From a checkpoint of a small transformer trained on Wikipedia: width 384.
MLP neurons of a small language model. Each row is named by its layer, matrix (gate and up: input weights; down: output weights) and neuron, and shows model dimensions 128-255. Each number is 128 + 24 x the weight over its row's rms, rounded and kept within 0 to 255. Numbers have three digits each. A neuron's up and down rows have the sign that makes its largest values positive.
After each neuron's rows is what it responds to, as a language model described it from the Wikipedia text at the highest values.

L3.gate809:114132149152142129148138116162132109148129108189116131127148146124135107136148170136128145120143161089083156124104118094070113137153091119135133135118099127126125083153078131123148101130126146127153118150130156138136149151096135152117168115115088114157153122131099104130181099124124154118136133161128155158113123170176119096110115127121108103159170110076142095153105120130118127105146
L3.up809:111160128145136136124063105141113094154090107128149113105160128156165106107139173148098094127124127114165149119138122158134120133143128131109080191134130121114125121134094111141165120134148149122118139141094125117106088138128119098133187122112138117170113153105164106128115179124091130128142164088138151123123103146103111144135121130133140145118132123145144162139159118133134130094102
L3.down809:116073139103102147140121172088127165158156081104085126094112169106167109117133133101146118121131119115136100098128120110162102144119117108150129076129144134108097150133145169134178122098109113124140109112090094113099164092121149149110121176108123129061123142121135141147123183115160113141145109113157129126131135106125103118166149125112104111131153102166115128134110143085100115147124
Word-completing subword pieces

L5.gate751:123126111099132124115118152135093112080147110141157093148125148096159125131134132104150128166146139112104163093114112148088140132119122132100112137127160099148112157181148180096148106111175098165133145104105128145119138151071080152121181141167135115119088132143121095124160119160155121148113130160089160127176113112108108122120124144109124115121133099158123123125138128078181138127128
L5.up751:089106131160124131134141125141145176128113117147192102149100108122102163166156055090111125105113112086137152135148119129125108123135146116098155131127103104108125102108107130080135115172151126142112122069139124156142127111118128116122110144127110106087094142115139106111162153115105126163156096134150151113077100132133118125158112164133113103150101126098132154143136141109125152082184
L5.down751:127163145143150155092111122129127156137126131116100128090143151121109101110122122132120159141164119106144137098112076138109149122108140140143153106120151153131146119180140137140126134084120093123113098142142190099116133111100169154077096126162147176162112105104142109147151118115145151107154091135140120145115142154115178153107165085130156139106171149194086125123133086095130145130149
Mid-word vowel fragments

L9.gate21:097096086112106137137136125164158131175122111119133124137127150104154124135117106148160108131097138151120151089133160098148156151108144186113079065088103151141133119162166144121124105144092129131141150136120123139173144113119103148104129130166153125113132100111153139101145177148134110103218096115131121160134141109151115112129096166112120132135117104111142127142134102108109110133134
L9.up21:096150107109094161123123166089132091140118126162091136104110062102117150128111141127141138176138124122150162121115134182121136129178116134149123124102158144129093177124149104115111114077134130095111156138108113142103125105177141127105172098163112123102110142113101173168125135147095171134114132149164138182127155167139139144132122156112135133096123127104147168108127137092149049129152
L9.down21:158087146120134124158153124096154101130138146116138104088182094134159139138129135103142122123123101192158100155146173126114135163126114137114126115103118111152116094156114191143121121119143085123138087151139108157167119113139122099070098133113125106113084151132106149081139159145150119138168121122133122145078148105094115126138153152104138169104095116138148124183136125122141131134135
Mid-word "il" piece

L3.gate976:116109178175118122126121090133172145106145116124120097121116112137132091104140131103141121153115119108149145108148144087104148129116118143143104114077090162079133140109100135155137135153152151130128129130120117162112163106145113124184133137146155109135119115122121133149089129123149158104139122136090131157123139139108077128065088088120142164148131106093133109165116155148145164088110
L3.up976:160117112149108106137075149136143173113090145130133088149088094169150121116156156128113106154101123107191142129148092135140146100133123109137126121081092161141148142129159151157132143111165131113132128158141174142152126135100138162111106131154174139120112137111111122087109158133089133112132150134120159159154195134108122097131082142110114158113120122126128092131073151121144133104153
L3.down976:157131174121161125126160159192150109166136100140154136111130142068107129159135143117153115166113141113131101081148132126137107151109164145085160120167175184121120170146112147153120124161103088134144129120114123129137150150093119124138134137138098134117135099101119090152172099121158139136138125143106136079113133123119114167119140129164111162121100153093119154124120128112155107131096
Name fragments, who/of

L5.gate597:145082177074139102136176137131130148105108127140122170177138118068172112141110164144141156141106095162074125120139120139126107108146130119090099141125139116133130112135166148119123136088120162168189120123125161093138141105106171143119149130161130115077118141113103138130100122104125092119092110160155145131115120120117151157093125126124116136127100089107152157119085156137143152126176
L5.up597:123112162167137086144129091123150149147118147106137151092093134132089126115080106153137088111136195162107131158139164120144156144119119128151126125108123164165133147141142128141153143143104167138122141110140188122153080139126130105159110155097144107092194145114137120150115098134115131154071148109126126110159144132119144100145124151156121137111148176101077129136149140099124100097183
L5.down597:144149166117128103135110141165120166077110137130131162147185099145156106175142139098155157134171141163105132157121115139116131108136098148106131148111120099131168107092158132100088148141092150166127089126125153118148117166127111150071168151149109102105115131150136164127100150069117120157114118142146139132123174116141108099106171088134123122111144105101137119134146157156144066142139
Clause-continuation connectors

L3.gate818:135110128098139114153136132097143150165147158122132118135115153140125115137142123143137136155137139155127077113128131098133149130144089167148102105119139126183044148120125136142144142157134100153138105107128130193129095137128150139099128130107145147161131095177121131165141122150149137199117133142120167113139129109125156107126080134160129146121103127136112088123156167083180158132118
L3.up818:117152132109135144134118126137103163119138122161118130135138165119126153139152083108100115168105120159101147126118101101132126107131129124131147145110136112064149109137091160146127113147166159122100185110151153084120122117096141176098126169110144098106151135120159117139148121151102141127110163128134110155107126124118176148108100134145129112132121094116152150151118091149093120103164
L3.down818:154140142111117062146178129148108127143133115129125146086136183129096125121137141174101133121118144138132096115135143124117116150154108144098134117149092169133092098135139107133108118152147152135190108117110084133174130163128149122094070140128151110091163120159124132105131136133126131102148125119098181094151148156138139114118148134154103150116076145091123119121176103112156155109147
Location prepositions and word fragments

L5.gate1021:102138131113102144156143154128160120116090156121091156165115153116083108119100128121139136166088160157144091163138135088061099115084154112100095143134123112165116141131184132120150086151167131159088125134148116174116141159118150144095121086110157169133121108107159120161153173144103155118139123104121151146141134110085113132122080131151149144142160138109138120129159152143163161166144
L5.up1021:096131151151120111122135100133150102128098125093111134158101130115075121130141137109157131120130135148167166127136144114106136162122166146154094144135109179077136135128155135132157114153121109162138151076134123122160140117133086084133110133127161108063113115131089156141134120127043183150114137130128129134130159128083156130151100142188165121158168131105114121111150153116136101172139
L5.down1021:113114096117098114105133136152135141143095172091106139152164138114136146147152142139130132130138067097126144135163123139117117148163174149141116119103145141110132127106154106143126124127144142191138083098113106116173154105119149119152091129168141117134125105127102101124143111090123136126122104095137052163146143115093150151168133109095141135118138121223115129139114092143168126098121
Clause-initial subject pronouns

L3.gate782:124112171135090097120127163123118123154107159138131105124156115148090152141131150111110111095110090118166141092098097122113133156129146126113166153168129159151145140153175109144144156109101098169095104144146100142104091104106057094149104177122075092130098132145098144127148118108141133164151092147171129154157123088154103169144113171121134184134062128104107063096143136120134159165117
L3.up782:083128139146091141089129145126120123137116169124163153141157144078105110143153144134145110092158141107171171125151104114104151151147173111138143109160115133129121130141134138129157084151092104095152115117093142127130103126119103166161128150153112140124137092133158109122171069107111090151128138155139162135111132097114110106116112092137137168137164141100133090131101149103109153134137
L3.down782:141088149137157100131116147115143130125156125151144134153125140120172113174142101128106094117134135155114147105166105151138120134099110115090103132120131122084158112122107149160130144114120133104113134133079081078125134090110136115145126156127139147143101141095113130137128170147160153165097113105085087133153147138169123118115145103092202125099099120213171134078151091155138153124118
Numeric digit tokens

L5.gate686:087114124082111153140119131141131106107141150192084126155154157152154164173096143119100151151110135092171155141180154114111184114122083142122118112125132120114180108172149148126108150137139167110162133113140129126131119139167106068087128143188129117125136148157118123145074160141129102116110129135140167125136148096118132108140129146100141115145130090115113099138139134103100154121103
L5.up686:159129118123132117123180118127111137144125115163167132119100152130103159111130172124115133120110112186127072064105148156128133104089128117140170129099121143115073109080100108141123125159138120174170110144102092115126167132102081104108138163144138097159109111155118166122118101104147100129161133140102129161144132125170136101137145086118134118160138133129141143138127149145112128139112
L5.down686:114164141132130118130114186132159138161146162128116105137121172142149083126132124157157105129083133119151134117060109133115170147130146157141088143179186169177156153151104144119106112122144164140131110143128119070094137130149156159146136095144115146128129127146084091147127144128141162132148155159137133127084143124110115129088084107093108146121131134084138132116125137110142110129133
Infobox field labels

L5.gate714:150149117128134154145114112158132137106151115170129111144131150139113135118101095102120151147140109174099107077110157152149129105128105104148108126148111144140113181140133125121132110116192097144116124147098097123146111096084149111105149123158138166083135145122109124110129137140118102147113136138141123134116105131172088154138146137138136141138169212139091104155147155102145149144102
L5.up714:132139156129127174141131195091142141127120186125084094170121149085127125113136141124126115159106123137134096144143108154163105101158145069168141116137132171135141102149186114120118143119094149124144134108122109156148132132126170117125119163139130156135138155128128138134098153134090136160134100133174125112136103113130170133144078131142115136154123155128147116136092136155148136129135
L5.down714:112131076156113101114087089109174106093129155154106115118139123126076139137158113112125141103136129128113122106162111131109113110143147102113143157070129154124125118132099097164108162140139072131146133130129162147167120143118120092119128157109118132141144099108088125158084095113129112181156101129099103155102091126154177125097132181094141117129142112186110105146117127144131136159105
Word-initial T fragment

L9.gate346:132125130111133104153163111129129100105115118178131136122132056102116108132128134122173085175131094128144122111176104148147158117104113106102132186140127128081125120147167131123152123101106124149115121140124129158134078080143121095143137125129113121145136121170131155112146126163131166133126129163182154140147136129149093121138136094139124168140156142137151152119143134134144113105137
L9.up346:132162127124154109180139136156151143118149138150120160118132116175154125199156177162135133144141123138119113098153072118120161106135122080170119143157150100108127123130166138117090129132161146138098130140127135106057178138156116163114096134131102114156133123137137108163134136124132173134109164095129169186134088153168090093133140151109158120132157115128108128085127155121161116127144
L9.down346:128139139170088136140141128156103122189124145108137123161110158092122093113115117117097123125133158114101136138132157121107125138134147167096149123111091149123117126125128113170142076158124117093120151128127120135145094120140147107162128067142099153116136122115145157151155130127119116140108142106114112167106144142122165121129104151108106093115093144105127131140147117141134110154126
Proper-name continuation pieces

L3.gate614:146141114127115131158147106153184117137121099127046133159109104114109120159141162069116152110105114137135114127074159117143117161104057160120134164158134123141138120139147130144170098139163158169060128169155138120162120114103116137150165142150130146153108157135131115101140133143098133157126154096132153134130162138146116130138157150103181123098098132092102129133169134086159164113137
L3.up614:118136144121124152133134102143118122159094159073083138120110086111156156152162162068130165137161116111162124120114148133133148129147129128098128124125119159118139134107141129156130097130135162145129069159141125108115142132109161109151159151131138129124111107099129137147161126149100119093130148136148159116147219118151143139112114121126142156122104122113144108112158125079097142132149
L3.down614:140154119121127150137148098129118132105100104153155120073156165147121127076114143113123131171135123147106135153143107126107138117111141103102145156098165112079160145089123162111141076088135092118128121141123089135135096145078091125108126091160083140154140107101119130192122149102186157103152118152128129106150130167175115111123182086132130129146168116164145147139091022152131106145151
Be-verb after subject

L3.gate195:141099101084099163146147095144106116173101166169148148123096111130083162117102143115139127135138104124133164179159117130142149164114107075095168120084127114134122120147129138128141181128115111093140090134128147125106168107135156127149129146099126112121122122144132135108113114149170134101131127146152155115114115174111105146103092120136136161093150122118177093097160130115134158163138
L3.up195:119144129165118085108153098098120111105112135082133155154127105082141140134152150123191158126108133135159154109125117145185151132148173114145142142163134155099145107147135111165140142154079132102138097123070134137139128133119114146125135163160128121096095134150096123156068175133095108138080110139129147115117119116176113101121121086093126150092084110102108115090097142083113150171082
L3.down195:152122110131068123103106105154098182154105081110138124107133172109102150144117106134106074117136122161146090141164117117107100130109110150143142123142120131116130112107078140113114113146166147133134130126140130094101138137132100128151143118157163120146133112125121149116146109104137140082123100158126094150111080133144147110098134137167123122129143122161166124131110121106135127141151
Main verb endings

L9.gate689:108143135151141110124106072139124148134063146122133121137140147112134170140139124104163151169132124137134152150122135133178105119116157148121159156112148143164126153153136124133087150103158137136135143125105113123169084091144133107143142189167066092148121125159136144143105144116128147171087150125141175161103130111148159127156168119173105129139149144094124193161120158104125124107140
L9.up689:129132127158106135154130150128180139116135127109091123127118088136145165110096100108176137182095107152102146070155121115124157073142141111157138127146131148104121147171132083107117093110110157102146175100141094121110069119136144106157135133135132097109131133157126107127143083149115096156112096128092133129156118084115120110139142074113121126112141120124126112184100154120113156108154
L9.down689:142149116076131111137114137154096150159140100112163123114162119142167112139121169161176103123125144107140117166106131147121138112153126138087167128113145083148128126085130145169167126135108124174080097137169123152177133131127121089142154131126137115108155113136106124135134127128164124132118157124110122151164129164135094117167138150165116088144138124157115153129112077101138158166103
Predicate onset after subject

L9.gate731:153119154127112125168108101144151137071095117112178081108138129087163151121104165100163147153148142134132099168160144105112113104124092154108107139114120127128137150134095137148144141122121122130140111093130107089151102105131147136127160176130155103127090116122143108088139152110121124100100134140158122121127142136138136122109157135123142120113169163121150141139145159125103122122089
L9.up731:149120128125163094124148071134108108104140134109168089135152106132126137128096159114091147176112142087125084131137152109115148119140112113139157121092120112112088129113150145115098151146151143116108105138118144116096154137115140126138142176148144102126122143151123111093127163108183100094112116132096153090116129086140121124119155116131132103104194104132169122093113137144091174143117
L9.down731:144169107085113095109162137157116139149139158136161115095100133118153134155125130179126132149105150087137130140122098163096064116108142121135142164133123104100127111150167165096132136140128122148147121155128102107104129137110133117174103073120105127173146130142114099094146128111137119107116117122150101127134138135166168120098130133144120155110123116217138138146162025127181154121120
Infobox field-name tokens

L5.gate599:128135155148120150148128141150135144132073106186113107150075144154136142118118117104140151135134084164107163149139086131139120106121145102156129096114112128113160111124125109138111107149138137105090129098104127157151105136134117081138144162170146133125085136134116137128135121127097105123075131126107141160134158141093123118127063128124146119168157109115125147144140126107155149152123
L5.up599:094181152086129137142136098115113156159110078118130135159099128103130144143096115141096164136142103126114150133180079120160113075113141103131152159066114129111161069142130144099128123152090106120138118110103111142136137131157112097135108138112121158117151124139109107110137145090128117094137146145109113083139107120158128085137105093102130122129116125129144184139100127139183160144105
L5.down599:127181111099115116158150089132124164124123138117127118094194085154145136117100132112120096138102125121112114116083127129160137134150088185121162151151166167131099092161091101081151139140098110151127128135099118124136153140099122145115142112161122131140100126161117152135110100134171121109173125169130140103144108057154121112111158097147132175136073138130126105092147117115089138151134
Structured-line start tokens

L3.gate396:121126144114112107114149174131121104120164111125173102127102072127122140156178117143183123092115112093131131141153123114154162124092099163095106109114119128131097120125145122133143171114105110150114146141114134123123112137121131128111134116111097122168131133114124095154127111152136130160129107106116148116063119113113129147107117150143125138144141144098127122140130140112122168126100
L3.up396:143110167100123110138120134145152119131144088140158099132081095155156108107138123167109071095101103103139107097167100112135145171100110140129114100135158131139092131161109187092169143116088127136132103153121140102150148112121100152078168134119119134128154108099099115141124138111103181163118110052133135109114091111142113141081146117142129110159160106143107131125112142149158150071123
L3.down396:132150089125111127130140106150151143132122102148133097130135112144128110139149132162132145100133103105138160088124144146084102119130151103139126138134118137102138132136093140093116121171166119136127125115141133123139153138153144114136142087129131142111128104156141143101136115045146142138096138113164069119101169170121135115089192128148164139107167140225111123120124059126145132144111
Place-name endings

L9.gate867:084122126136138134153125077109120135088133088129090150157148143090139181151099157110114158126163111161086108154141134109123133118130154101149113131094131149118155142112124117127108115157117104128091107103126112129119097123161130185110139137126107132114152204155098140123120098135114148111102132115135112096087118110106132112089159145160123131143150122147156111096076069107123105136140
L9.up867:169102138157154162105119119118109101063168139112144113159123126128133168145143161170124137138137119174183127179122094085127121115138106178177156125106116126112177157143102068098128120114145143125141130161150111115134177158149133114134120162125145112163172152137100137130175124141121107157096166103115104121083124123140127114141096136113125174120137118130103121138111116116122129093126
L9.down867:110164136127115141112183083172146140144107100151167139105150121121173118144088122146129135143132157086139163120137111169127165120124104110145132149132161124096154146103103139158116124145131139080106142143138105130133101155158145129094163109099121130127141171167142121134141086090132142148112105130138077155135150166172128123154134091095066069155120137187123165117142027122143087130130
Negating "no" and connectives

L3.gate656:112143100112086170127120096119148142090112128094090122141191166130107177111169178111129153126091135131116145149146108112135134124160100150126126115130119165120061129109171139169143114144139132135112143168101146156154129126134134101101107146106180091144178139121125180136123166095086154149152115147150112131150107114128132125096127113119167133123142106110134081192110135128118156109141
L3.up656:101114082123118143128121157119151113070134126116107098099170160180130128158131156174180130127144130121115136124126081136088142149147157154111121104157110187153088129114108104132132123142139134099084135159136077118120103139138110138123154129114129163199112072119153131118098153128098103124133095144151113091146120102115098132129138134120127126121133111111082168136158122171114158121104
L3.down656:137160125121079150116130141147097114150136104150147153143146134118131138115118102153155092087118106129136142125127115146191114132123116149133124120092149134137120151124132159139135133122107137152068152168108107092103164125152095141116127137126116114100128148091145146130109119079125161173092170099112109121110119150177115105149166142110126146133133123232149182165144061161139139112159
"A" syllables in names

L5.gate739:144126136102110082152088117139068110127142107120109172200119112120142146134114150154127140161118137132125141119132147158128156084154110129136132113112150163117106165086148154144109113092122107156140099131167113087152107146129121119125154139143129142136158133158164109093168121116171116136110166118096158173114161173120109143137161093088140144128133103159107106145116128126146130126104
L5.up739:098115169127157127167097102130141139107118135112169065136112122133104081101129135153107135136158125087103129161134114100152111131121122114164109102087108134139134125135123160087169129156126143178129135118139140126191149089132099132137093160097122155113103113131140125097143130114138102131111154127128184121103135168120155139092135141123122152144193083107097141128106139107143137075132
L5.down739:147162135159111111085150160145134173164174132187089190158136130103149182191103144136095146109121109169120126103101126134105144107107086114103116167156165139138080123094124144177086116080111135095130103137105142115080091157143155132126134129104167114130141129157122111153125149125189141126106112132120080143135136134119118143127144141109149101131110154147118122104122129123149095164129
Word-completing subword pieces

L9.gate342:112095135085154148115112103057147133098100175126165132125149151118118169112125127152128109113086149126119108114140130131126122115134087167112062119098131115144125089142120144129147154161088154156142093132164108124109165118117154159136134116082163116127118140115168136135117155114112120164149181124124118093155087104121147123098093116087121131138133118103078153154137145151136092141116
L9.up342:199126121165090153115098109089160131141120149098141144101144112138139142128097091169083077128112159132146152093069155130134147131121124099154128147133144137105124132110159127135116139155151123143146124112102112173120140101121074148104140163166119088148151107114148111100142091115125173135126115161097122138136139108138106104103139121130101116115123129127136103159133090140114113133129
L9.down342:126144129128161156121159148161095092103124166177146108097115133117111159151095105072079138127152111132142134122121130109175143104118138117160110117156137136180120153085151130139143136119147133077115132128162107169172122160114140106119127194142112150128098115100105127132139131150111126118105125116181123109125149139140158166139120114088132148109128126153114140117152151173160135123109
Mid-number and mid-word fragments

L9.gate149:136116080135059139143132150106120122129079106149147113151117081122110076150127148118115119141116116137175165156141136131104114108153088128102114134154121152135105136156176091175124131130100131162146104145115142157156134112162121179128114106105116063075105148138045100137169101126128089144139117141125117093118079142117169134134117083159117153117087168153078137133134127128137147136134
L9.up149:159131111173104134083141115085140118096116095138146181130155150109121098131089137142157148118117121138137149124144167145157122107144117118142120149098115142115102152131135103170096154115111129147190164171103109130120102129150133107097117153184147091084106110156090155112126127124147141160162164142168131114122095096121138114125117088117143131132094166139119083090138118122100138133139
L9.down149:120127121153128114092160139131090166132096109110082088165119123154129154156140115128129105145123131129145111148108145113106118149168174132122140108118096131127113165107127145097140124170131106133119094102094153149095137100124147122163116115090145135121098142132137137086169132144159093116058098152089119136143116100119144157144126198132147093094139149162118155092093111090121095146120
Token after a name

L5.gate453:157143132123106129149152113166101094130112122113106126098115153124102119156119129172135142125128133110140107121136122181113125124143135129097126134071128080121111136110103126114120128136176149100127147134126147113082148124136154123129138099093157179132125150142104185143137134133121137106059122108125129104116136144125127110154106111160132095105142119120162105129142124108147116154100
L5.up453:104141136117154124155157158136116121135118129177128153104136151121082121118141124128109088123159137125125116101147157156097129099088156125101097146101159119127136108077109102075088120107119146146103111112120103156122100137114129060089169111106169174127114089151115181148133140140179149152111108090139077114133111127103139121124119119178094072114148090121088104126129135097158134096124
L5.down453:094118152115122134058076112125120153124132095124126106115185083085134150147101112142123133099122098123150129154105138105161135118181111109118114090114109122111095156151157090126118110106145127142161102178095123150161178154119083132138153170109114120122123121100136112129119182158089147122156103125115072095120130148124172162139111115117127075144106126178122133164121101147133155159161
Word completions and state predicates